config.yaml
num_hidden_layers: 10
hidden_size: 256
num_attention_heads: 3
num_key_value_heads: 1
head_dim: 64
intermediate_size: 320
vocab_size: 1755
hidden_act: "swiglu"
norm: "rmsnorm"
norm_place: "pre"
norm_eps: 1e-05
positions: "rope"
rope_theta: 10000.0
rope_fraction: 1.0
qk_norm: false
attn_scale: 0.125
bias: "none"
tie_word_embeddings: false
parallel_block: false
init: "uniform"
init_std_qkv: 0.0295
init_std_o: 0.00762
init_std_up: 0.0295
init_std_down: 0.0059
optimizer: "adamw"
learning_rate: 0.00157
lr_mult_qkv: 0.7
beta1: 0.9
beta2: 0.95
lr_head: 0.00735
warmup_steps: 299
schedule: "wsd"
decay_fraction: 0.596
decay_shape: "linear"
final_lr_fraction: 0.02
batch_tokens: 32768
max_seq_len: 1024
doc_mask: true
train_tokens: 246000000
max_steps: 7508
dataset: "wikipedia_en"
MLP neurons of a small language model. Each row is named by its layer, matrix (gate and up: input weights; down: output weights) and neuron, and shows model dimensions 0-127. Each number is 500 + 25 x the weight over its row's rms, rounded and kept within 0 to 999. Numbers have three digits each. A neuron's up and down rows have the sign that makes its largest values positive.
After each neuron's rows is what it responds to, as a language model described it from the Wikipedia text at the highest values.

L4.gate222:515494521538501472536497457512539459492557517495514507501525495514546491494491475490535520519519550479494508536467501515518519477496531489431494515515496465487509513536523488533518500531527519502498511516496473478510515499487458478498497495512512499476531463531477465507527525528519508502539536535484499528532509520481466525476553451485488494481554503498503509521499497457471496435491
L4.up222:513472490517497492521478510511508476547489542483491492517486468498522498482523485495479526518477537520537497522465494531551551494524515542455467491508512467503501530548488510495515490481519531493478475564476477485504491532509467519509498436498518500491521469536495477456567540515488502529504527510454514516508498497493496514483518535519485484505538524566488494490486494492518473474483
L4.down222:512479499508507466541494504507513474514469507470465529496486526517486487497522493441508513542456489487510476496458481546502529505521496495540502475516482463483503532505497520512537488487477501470511507528516481491532464509478491485499493467499498424522508443521503495440492539471463485511506483484452484538496520510491499474525494499530502460492513517510403526496479516474551508477493
World and name-initial pieces. Mainly "World" in proper names such as World War, World Championships and New World; also opening pieces of names or words, such as Air (Force), La (Palma), San, de(but) and qu.

L5.gate264:523508503503490517492500436503542465554440464509514501473468536474501468510465506476533537500478527503519472498498433521526528512476491502492525488472515462495482527490468487520519507512528456506483500498505502527506489454453494491511493551511504519487480503492504512487487463510495467469503502529523524481493495494478548539535490485496531461520525482504511473505481488481522472511494
L5.up264:496436483556454515475472506494502461484546506500517467519477494521519442530477512474519540490452486466539459496487477508516512542474507464513506471497507482518503530510492484488560498504487500495481487506455515468513492477462520508485505469525500518525479515510491489458556504521517450512519524501501478498462533563501514499570547491483472512502503523473504524516524502454500500478490
L5.down264:534485468501552487470483505507440516518465498481451517537536474530548473490478481485567517506506497456482480513460521510477478534528507480526499524523482530555482538516506488567458506471507510504509504519526528484489492482510468524535482482511544467501487494521494501546497502517532470541483506510475471497481485517511441474523515471530477493471468481568474518486492460460456470499535
Mid-word split fragments. Second pieces of words broken oddly into short fragments, especially "ed", "om", "ive", "en", as in tri-ed, ro-om, j-ob, Ol-ive-ira.

L4.gate280:470455507532521491502496454516561494513515504485538498535482509500495473532535499510459472502504502496501511439524489532481490526495449484520464509508427525533494510499539516542523530531530522507515478505462517539484508528464521511493507524491521489499468517535503535505520510518513525477503482481549511495511437486463439482490480515517526479497495514528516474508504524448505502469493
L4.up280:507499519486543468452508492507488518480523518531498525517525507507509500526517480512512517501484513536512503480523466478491509502447442461506468503519533438572481508439511525507502533484497545486537551546496469520529507550477462551508483515485508514455521508520477538534498499520540529532475492545500486525497482490525522465478521502492464496544489539540494520523490497492474508532499
L4.down280:520520494507499533512544474495538488480478483529510509509513481499506525506491480503473491522449533485534482516515500538474472479501487525497503506518498500465490482456485477523528474496509459486469485521482542517483498473484493454505506507507514564490470494514468473558537509498504497524478508460477483455463502510502504464543558510581504466504476513508526502494527508496480519494502
Month names, word-initial fragments. Month names in dates, usually after a day number or "in" in tables and biographies (25 July, in February), plus opening fragments of longer words (Ch·ordata, charac·ters, v·essel).

L5.gate269:527512480518514480510546504485529491491497486537504515544495444499524516512498482508550439470483544481504472490472474481497525524565502552492528548506539534456464482518463468502515465467504487486501493485502515489484532534485515501520492471521490502493506492551502528491504459510498421509495521524490497538480437461470484482491464472509471490438514518509546493505524502495528484519484
L5.up269:489483502512485496541522488514464469520520466514486513559547499492507478421511529476501510482528497475431492497507490509514450514498437496513482526467523498512511493457507517487490497465512523485498454527481518491472507496529493504537501486478528509460467509488482498511479517497486478531542534486463493514481481490497447478520455495509488564506536472504519510488527524505496489471506
L5.down269:473486523527519500474512517532503518492469561500514505516483544518492513548525472477469499526500497476500541493500514480538489497487506493524544456468454497504468479495487532539465482457494501494502525523527509499541486520491480475470493496473513520498512529503482526512512534540481470479485505473505504535509463516507554463441472515568508520499527505525540486490487485466516537493485
Split-word continuation pieces. Second or later subword pieces that complete a broken-up word, mostly names, such as Diam-ond, Ed-ward, Sidn-ey, or nort-her-n.

L7.gate144:490457495526445493476465500514553492495491493484467481498504495446454482506485477488469498426484501525517496505485446451557483472509520505469482500503512523528483516523495468522471508521553458471462476463479483520492474538499487519455529530459506498486516493480476445489495468474479504468497513489479486543503518502511534466499491481480537503496544525502502528496513505548499502479512
L7.up144:449484463513513472528545508480477485502447443488475541526512495513489544457557498527483499448473507503487506570455509519471487462451467524498448519498524458522505466479464484484429532505506529506464475501503497483499503484524492527493508546441517495498460501518504451505527468534486492510468486476509528490479521492549507513446481484482497504484521502477477476479460499479477484521483
L7.down144:529506489497512480480508526539519513447526488482458478502487524501464534501536455516538493460518497469505483515479491470467509526495496509519479532481492520525467492515526530487481524511510488512463450487444501504528520567498549502455479540498487431475499512469488479503546479509471473464456509502445493487456527510501502467497447512523534516516540485522516514480516520505519504518516
Role-noun word endings. Final subword pieces that complete job titles and roles of people, such as Min-ister, co-ach, choreograp-her, Sen-ator, chair-man, Bish-op, along with a few other word endings like co-op-erative and inv-ited.

L4.gate299:504488480477506536508501523505476513506528509457531513518524519483541434509505477489518466492481562507518573501513515476542481512494479529491512539501521448524511504497527543529509497488461532494492480519486489489454504519496493502475509475530528498530502455508504473477488540517498529490450473546457515520530527483493517480505465526462521510448495538528503516474500465499513486508520
L4.up299:493475495467504523521513532491502474484581457513552510506498511498486446555483464508532423473519495537550490488538496488489515535491454536495496492488521496516506447478496557541501509473490515521518524502520503515494458496506524491519460491486521505451526465486511525501494493530491512501462499502501498537512467504477471533495476514510520513514484542535495513508500501499516508512513
L4.down299:523452528524521477469482478531531469519460506516483515486518512509509517453501498530494484487553504485530497487499476482534571514534503541500495505514520524532471513532507532453474494504496502464484509490491457508485497517469478490488511540457476497547488508492504494501474466483494519477521491492526504500475498522454524476506492497535504518465486448493443539475430485477524499447509
Table percent signs. Percent signs and pipes closing cells in Wikipedia data tables (votes, census change), plus word-final pieces finishing split words like er-a, se-a, l-ast.

L4.gate171:495529524483504481506515508519528461516541508488555519532465467510476532523518483503519498492514505486456510519489501493503442500511464503488487478459500535481506497463505509514463517486530508494492518497512489501545497536497502478481474443495534489507533486531488515495483474534523511485488542501476550495491483443442496529475497545510506487513510539506509488509498528422460495490530
L4.up171:516524516476477526480540503532517495441498471518517486529484493477491525505536497463507516518506516502463522500430497483546515499501451520536487481459479508499537528488488480519478514482520505529479516509478517508529485532484533467557471472546442501486534462505465520548506496505519491474499525507497535517485491476508481480475480512539518520459511497498517531495461558469485512494506
L4.down171:470513500495461484522513505505492556506503526526517518523459491524528499487452525444455488503517452513500493537510511541524546494528492528502496472512479530501485515499505547477483462488535453469468504479454494510461548485482521498517467516484527496489509471500516494473520513506484477516469482498493477486490511486484505506487524478487477448454490459516445469476514508509540522523540
Word-internal "or" piece. Mid-word "or" fragments such as memorial, door, editor, decorated, Harbor and successor; less often "le" (Battle), " a" after verbs, or " his".

L7.gate273:508498522501497529474440462493541520451471514473514504550514493490510499498487516526500511466518488500470517516503457519547527515466476460478493504509472464487499550496497479487512525486491472518465512468492500483496466444499510477503462505496530573567511513501505517532530504496488447501563507537498475493502517510507454478490479518512510438526537491515504460555509477495479502524485
L7.up273:523514515510506505497456518525559513534511494538486550527534517469500479503503477458500494524516506507498513456568521484536520444517480495537487507492492448541471526492501506525518538467477507506493507509492473516506471488497547512517519501503516543502531482530520509481514529488541473494512511533447517512535521537496497479467540511487524459518483468493506517514521483472447493483477
L7.down273:496510488498506504515550541515487502491502466452474462454505496542491471529501467484496515526504502515503475484491500495502489465488532497522481551469495493539508514505540488497475520479456500465532491539480501483544481478479554488511474468545496490436530479508553512519522500494537513482474483516517484499494506494466456487520510511510466504527489484501425489505489451532498477476517
Mid-word subword fragments. Second or middle word-piece tokens inside words split into pieces, such as "ult" in multitude, "ul" in Julius, "er" in Jeremy, and decimal points in numbers.

L5.gate231:531493517524545525479512507505530519528497513488506530532512489483493500469481463427512504465500516513519518487505474542484488510481497488489530539485498479531498501441548504474494500502505501533503470496511469529501502463502486488463496494467515503493515531474487485489493473563564520460463537488560537520525523512470542519513497526432501481533478491481496503536530488498474505454541
L5.up231:522508485492518519466553546511502527497487564473515511516523479531467487502499441469511522511488520556517531480538495524499522510498516498523549526483437458499517496486554489479499524470521518520487503480498495547459542463505518507486496508516474505519463477479475489477473491486507503457466537488553495552505459480486552537527491529485514462521452498494481515499504489553516489524528
L5.down231:510524526495556496484487530530495532509501497534524466516496491508496459503504495493477519539506506529524500470503511496437500497495516504514478435530431492475503453458507508533481443482487484518499497492493485545493529477507505517515502481506492485510496494506487545494462500454539465456472495527500491488485444503491534482485523521539534508465513520522466540456552513534510493542491
Table row-end pipes. Final " |" cell separators ending rows in numeric wiki tables like election or census stats; also single-letter word pieces mid-word (tom-b-s, per-c-ent).

L7.gate86:528484545495503453504531536476507503495495461506529484464488497512526535497490522491471465470521464508557507455466486514551483540453489509450540508452535468508454523478499538514477505486511500485514511524529486482508446535478467510468491497529542497538492544475510532490497516499500558490515488456493526469488494531488479534455510479500491487505489475480468486503531488507532537479547
L7.up86:483473513523447528516495470502488476495487499533533500477510530503449512510491525470520516511519440513467484481469512503517497478533501511507529469519525480453504478523517481525469495513527499470497439523520501540520478502474502483510507443501539501508506509520505519481516521474496485514480469514470450480501480482469476466505519543528514494534514525480497467489465465511458475515514
L7.down86:507495465491523546461545483523497481477518533545504510557530477478487525507545464487488492473478517503499503555553464440491544521488496509534458480504469477477489511516491485489510493517517504535471517473491551501504521500494512522552477500505487467452520446514482491474531491498524473475474497542497495522454494455546497497483513479472503547512539486500489492498495528514510499493478
Mid-number word pieces. Pieces inside numbers written as digits or words, e.g. the y of twenty, the 0 of 250,000 or 140, the 97 of 1974.

L7.gate89:523496491534558468538450498488468467516489481447518490507512497463471476495500492489466511460494466502500527499534492540500515523485508518501556482436472471526522543494478471533544545509511471479482514500536480496491520523569454457487489517503549500484517474517503533499517500475516503503498499511550478498475526475505519490533484473489490505541558494484515513529474501463539497467521
L7.up89:520494512529468496503490532476479490510504493500518504509519438472486518489495482547475513490502526531506487511498435497514486456519525466451499519522453459473522494520467553529531535519518481521492490471537514474487480510540480515465502510483535528475460506538505482546488481484517484481544517493522457481510509476523507485508508514501486542484523517494487516473490507517475455465496
L7.down89:510497462527524496523497455534536519551505489499501495491510481485502509534508497514472503531478520512497498475469501499538521486497503503535530457510520471474498493462517544493479521502494518493462530525503497492538483480499504520545481458506496441506498544554532555533517479506501489496482505476493499473452539482524441522479535512481493475534485461504449492478514532536496474498536
Mid-word completion pieces. Middle or final fragments of common words broken into odd pieces, such as rel-ated, infl-u-ence, de-g-ree, wol-v-es; also March after a day number in dates.

L5.gate74:532468524523494506495466485483422525494495490477523519501514452542458523473488528519519517525468497492503530495506485527498449519503516492466475475514508498519492507485472484490466529535462490518522494477513471476543486525495435493487477489465478489537529447459523424479416502483538508487529506490478522479477534500495474497491476485504495511532506506484488510497498469518577473460530
L5.up74:462482468470492448508517518497527513491463488530513489489521503487484513510508520494446489483471507457479498490547458516493492476493470483498491475517548469473507480483442490511497502529520575536511508481503534493486504516518449507521509469486514511502474480485472540544498451497483483483529510501429530496479512505473534476531510529535517519506466522478525520478491494492504517472473
L5.down74:514466511520488528515482469494526485466483459478483512501477522479481526499488532453485467494513506514477499488466452478515521533493482502522477494560466557510476512493502487515509532528476555469472489456555485466465470490489503498496480480466467551470540508528491454548517506517530502477497491519515513463508512482486507492528496511466482518496501485539482494551451484525530495500479
Word-continuation pieces and compound hyphens. Second word pieces that complete a word begun by a short onset (w-ood, m-outh, sh-oot, t-reat), plus hyphens inside compounds (stone-cutting, dose-dependent).

L5.gate26:499525496520532459530518495507490490512488538477470480480471475489480487493455473476460504515508477495542535536509465497486496529521499544500497520528517490535508490503523503486506516490514476466533468489496525517500552498517490506454510503536502512501483545535498486510503498507492525525489454473491488527486463506477539520522541539476482493496547562526511481476511551501461523519521
L5.up26:497482507517477531518488524526503529507509545522502499467545494483516518520517493527507534462470536490499501531525507521498503524524549506525517477494531542504545488448527510509507563515541522510498505475527553486521512510517488521490504469540478501512487480490494504470477437470492488492509478508541514501510485488518514503489531525518540508490464518526485545478539542508555489516525
L5.down26:532538465492531490524489523509533483502527469520496445459518516475487476527468490492479501486533541493522475510500466504496488516441523546509502492487440503523490475464469491512519517467518528486540495553506515491520577479506516485516481495507478422498516505514524550520460470476487479514478481488493490500527508515504533507496468478567499464510519513525490497566550520520479470487455
Word-final piece of names. The last token completing a multi-piece proper noun, closing quote, or year, often before a comma or table pipe: Cooperst-own, Mosc-ow, "The Call".

L5.gate15:522512483530491521494460497463458520497522513506502481526531480527471509461495560507488515448517528536510540502465455486526514463523510530475536508523469481522455528479496517491518509499499504532479529507489547448536455501484504519487458455493480517522520486528537525499488456493479492518546514471499460511527470462510506482504527529520498526524540493534518496472508505478505525512530
L5.up15:513484459520517514490517585498434511516482491460494530521430461480513513492530473494476466498478518503528511516456472499504500504512509529534512512505481496495533508477525531471492493527512534478521477490492523501499531502491512474479486515460475487501502472512503528481504512483503537509494501496512459526490474505495517476473513533487495496491540498558532508546530500503527488509491
L5.down15:495504500517531475501500504541547520490487486505494485511505529505450509499506508522494490504487515494499469524498468513476491519515485531560489474485500540501475475495486499498511514547492532500455513514490477479465485551512485550470536523491501433524466510463474515507491485496478490476448490487498493488476500501477533491482469512615463491493538496504475518481495476511518500504524
Noun-completing suffixes. Final word-piece that completes a common noun split into subwords, often a role or title: act-or, May-or, football-er, part-y, count-ry.

L4.gate153:519499483514490511529498521483508499539555503514468531573533503562526507532448457481520554502486525528492495527517462439483501530487531512470469490468497520528483485509496464518530473502500512532474508491483489524503484423510530513495461513476476499459530479478507473481497496515487487531497518508503496494520505503507459476542536519504452512544487514460489511442513487525529471456474
L4.up153:554522502457521549532484543520475537491528499462496494484490497521504528490496499482507492486503527477562481498477491530515503509520508500504501504484493457516515473472509476539528486493487475468523534488491489476519493494552512507536523439514474503513464450501490525507535481549520499522480511501491545502533501556500529510444457473484474477504515491530496470521506517484517498527452
L4.down153:513552453485505500530492502472474505493509459488479501502499462461489482489472505484505470472514506508511516474446495500506492526489530484550508526501536513488540444521518499497508524514491515515537512462521495517492506509496493541541523514492505457483504516484488500516489472543465533504505450502484522498539503499546498487494508508426505506472506513522479509519537474443505497512495
R-word second pieces. Word-internal second pieces right after a split-off initial r or R, mostly "ed" as in reduce, reduction and redesignated, also "un" (runway) and "el" (Relief).

L7.gate277:514472522436515512527505492529496511498526476476488500493486500547503524495479514539487492478529488503490490510507501498486492489474435504473536502513497490513500451472538521514499513539548511500536486466485498483509477523565448514525478505447472494475491506471499503492498526538491512513517494511484557473540462472512480499509518449464493469519508514539500512492456502500533532524551
L7.up277:529476486478515540515540519505478456572456481540496484541489486527538501532515478481547532512557530490527490513482512503459508490492515513503476470472514498519538535523502504546495507538506515542524484520472530508501538492531557509501499472503515497468497492524498469563537504478486524497509511506478492521488519540500531481459463504506507474509494535565529541504484523500487497435576
L7.down277:525515498533497603494507504510472521528511495515490501505496531478501502467489462532490487541483508495514513516481484497521481476504495498452525535499467483495469482496500469483443505477517504521470551509487528455430452481483431501463521485490493591504497505509502472475504528480511487520542505510470478473541528454495514524522508489489500501476457527492498488497498466547494461506498
Compound-word hyphens. Hyphens joining compounds, like hit-and-run, father-in-law, part-owner; also the blank cell after "Total votes |" in election tables, and mid-word pieces.

L5.gate239:554508526556494509524501479497508458474515494476510583484543509517514529480488476514473511539474491509489495515521523536531515506481498496481506475511491487515476467512444557554498569482508459520474492486528512512503496489441488472501479531484496502481526471539551505504472503538505506513497493479536493522493516505504508523428530532482485475515432491517481535457467484451497500491487
L5.up239:514462496498551515478529503496505546506476566504534483476512480486459502507505490553467497514501521540504514475509481515481528507522507448500501502494509482535525493493440494509476474535498511497528517470585488487527558484531506507491439483549535497478498501485513462489503457500516514506534432497502463479475508487496510509498527512517482474505479473477506496478500532500509498505492
L5.down239:493461478517490481501486505509520503504523455497451529524469471526550514508496507502467555505511481506543491541538489487488493518522489528532507513508483510517495445485487505500526504493504498500490481511521559523521507490454501468523475458497544395522514496465490504498508493496485489493459503483501557556472501520496467524499492447522511510464510510512526557549497453528470510534501
Word-continuation pieces, dates' months. Second word-piece right after a split-off first letter, mostly "l" after b (b-lock, b-lue, b-lank); also month names after day numbers (22 May).

L5.gate46:485505502520462478483488517494493480475462491487509483513510518504507514477486470533505469466495536503491500511527487476549419502548475532505510490481523510509514485482494491491495454492490491493456514516523492521541513497465493502485478510480506490536507473538562513520502569492485512514496504472506569502486496483455511492443511492488495548531522477504504535483528548512558486517518
L5.up46:498489497467474486520459469527502546497495470475550508526505533486513459466493502478475500465490523494520499515525487491457482528518483529527505467469532462533464480514498533545545508500525472535496525464548538525489515486522532550510461474494533481512498533520554504480508501541504494477560486509487482480515528490530502536515522516504461503516503487483507494477509463510521508501452
L5.down46:490508490517471484548480504468484479488483530486471470493523470488507506517538474526514514514472516468530491453485512508493540541490511550510496453535516509503459485478487478479446512514481508487496510544525482489539491501490494519489517502475536476490524504532527508535496523539499464486473477491514496541497502482495453513482470493513511451465514483507418476470503506497515507479514
Word- and number-final pieces. Last sub-token completing a split number or word, especially final digits in table cells before a pipe (12-1, 39-1), plus suffixes like -ess, -ty, -s.

L7.gate242:459505455527472502495480465467494516527478501525515466491516520530513478477502497450545481507465530525501498506474450484512515483483533473489495521487527495503477526468515496454502509507562498520472507495475500496508509555500507506536463527526489491490511533511492525580500485516521502514478502485509477536475474492478501488515496536523506488548495491487492511475506486528496494508538
L7.up242:519501502501504464504498524528487501534497510492547524477516468495484488489524499502484504479447489528524534461485502483469478506532528510514535505494502459484540493494549530505531522538508487473534469499517482538543471528525462559474491492513524476470498494488513560476483476493526512492494506443531465509478523496474487459507457528484475514500546518532502488520526504505492502525531
L7.down242:476491509530507542502495493506520532554514504496500461495463477487503466456505528484515487531498495518508497495508484490516496471521510552537520521462481527491499524460481511449499492508464531489485514510481531479487507522516528495500485525490526468486498440517469477433454498490532508510540508523455448492527514471541501479521487513511483510507490490500469482509479489496503483497512
Mid-word fragments. Middle pieces of a word split into several tokens, mostly in tables, lists and credits, such as the od in episodes, the b in Barbara, the or in Memorial.

L7.gate306:503494492517500528490489471518513442466481552514530490556483513518496484523497476540512526504484531475485501540528516486542490520485487477474457486489492504479495515497514459521510501503525462527475500481546563475520524442502507488475521502506502519544509501537444537531511460495502522498516497508540536499495545498531484465487486490521540516477500544509564472527531502505503495513483
L7.up306:487525476536502474479553513542505486488504521531486476495549498477513509472477476465508482494511510480544513553523458494539553486546511521512445489468486475483473460496484472516514499490517512522520512481509518472487516469508474466486529514468470513505521499532525552454505509568492499496514490531490510521522489467535537476497501511553515551499464507487513487519514546496519522512540
L7.down306:512521499505537506508493505517497516522536512493492479521513454499476530469506482458483461460512485519522550502515551489534533506519494507544456496421504526504476457487474567556510480469474503506494532484470521524510543537519491477535490483569461496495494500529473477481490507474465527452504449506505478519516485543496487499487458527521511501487491492535471540470484516507475515530462
First-name completion tokens. Final pieces or whole tokens of given names just before a surname, in lists, tables and credits, such as Ad-am, And-rew, Mich-ael, William.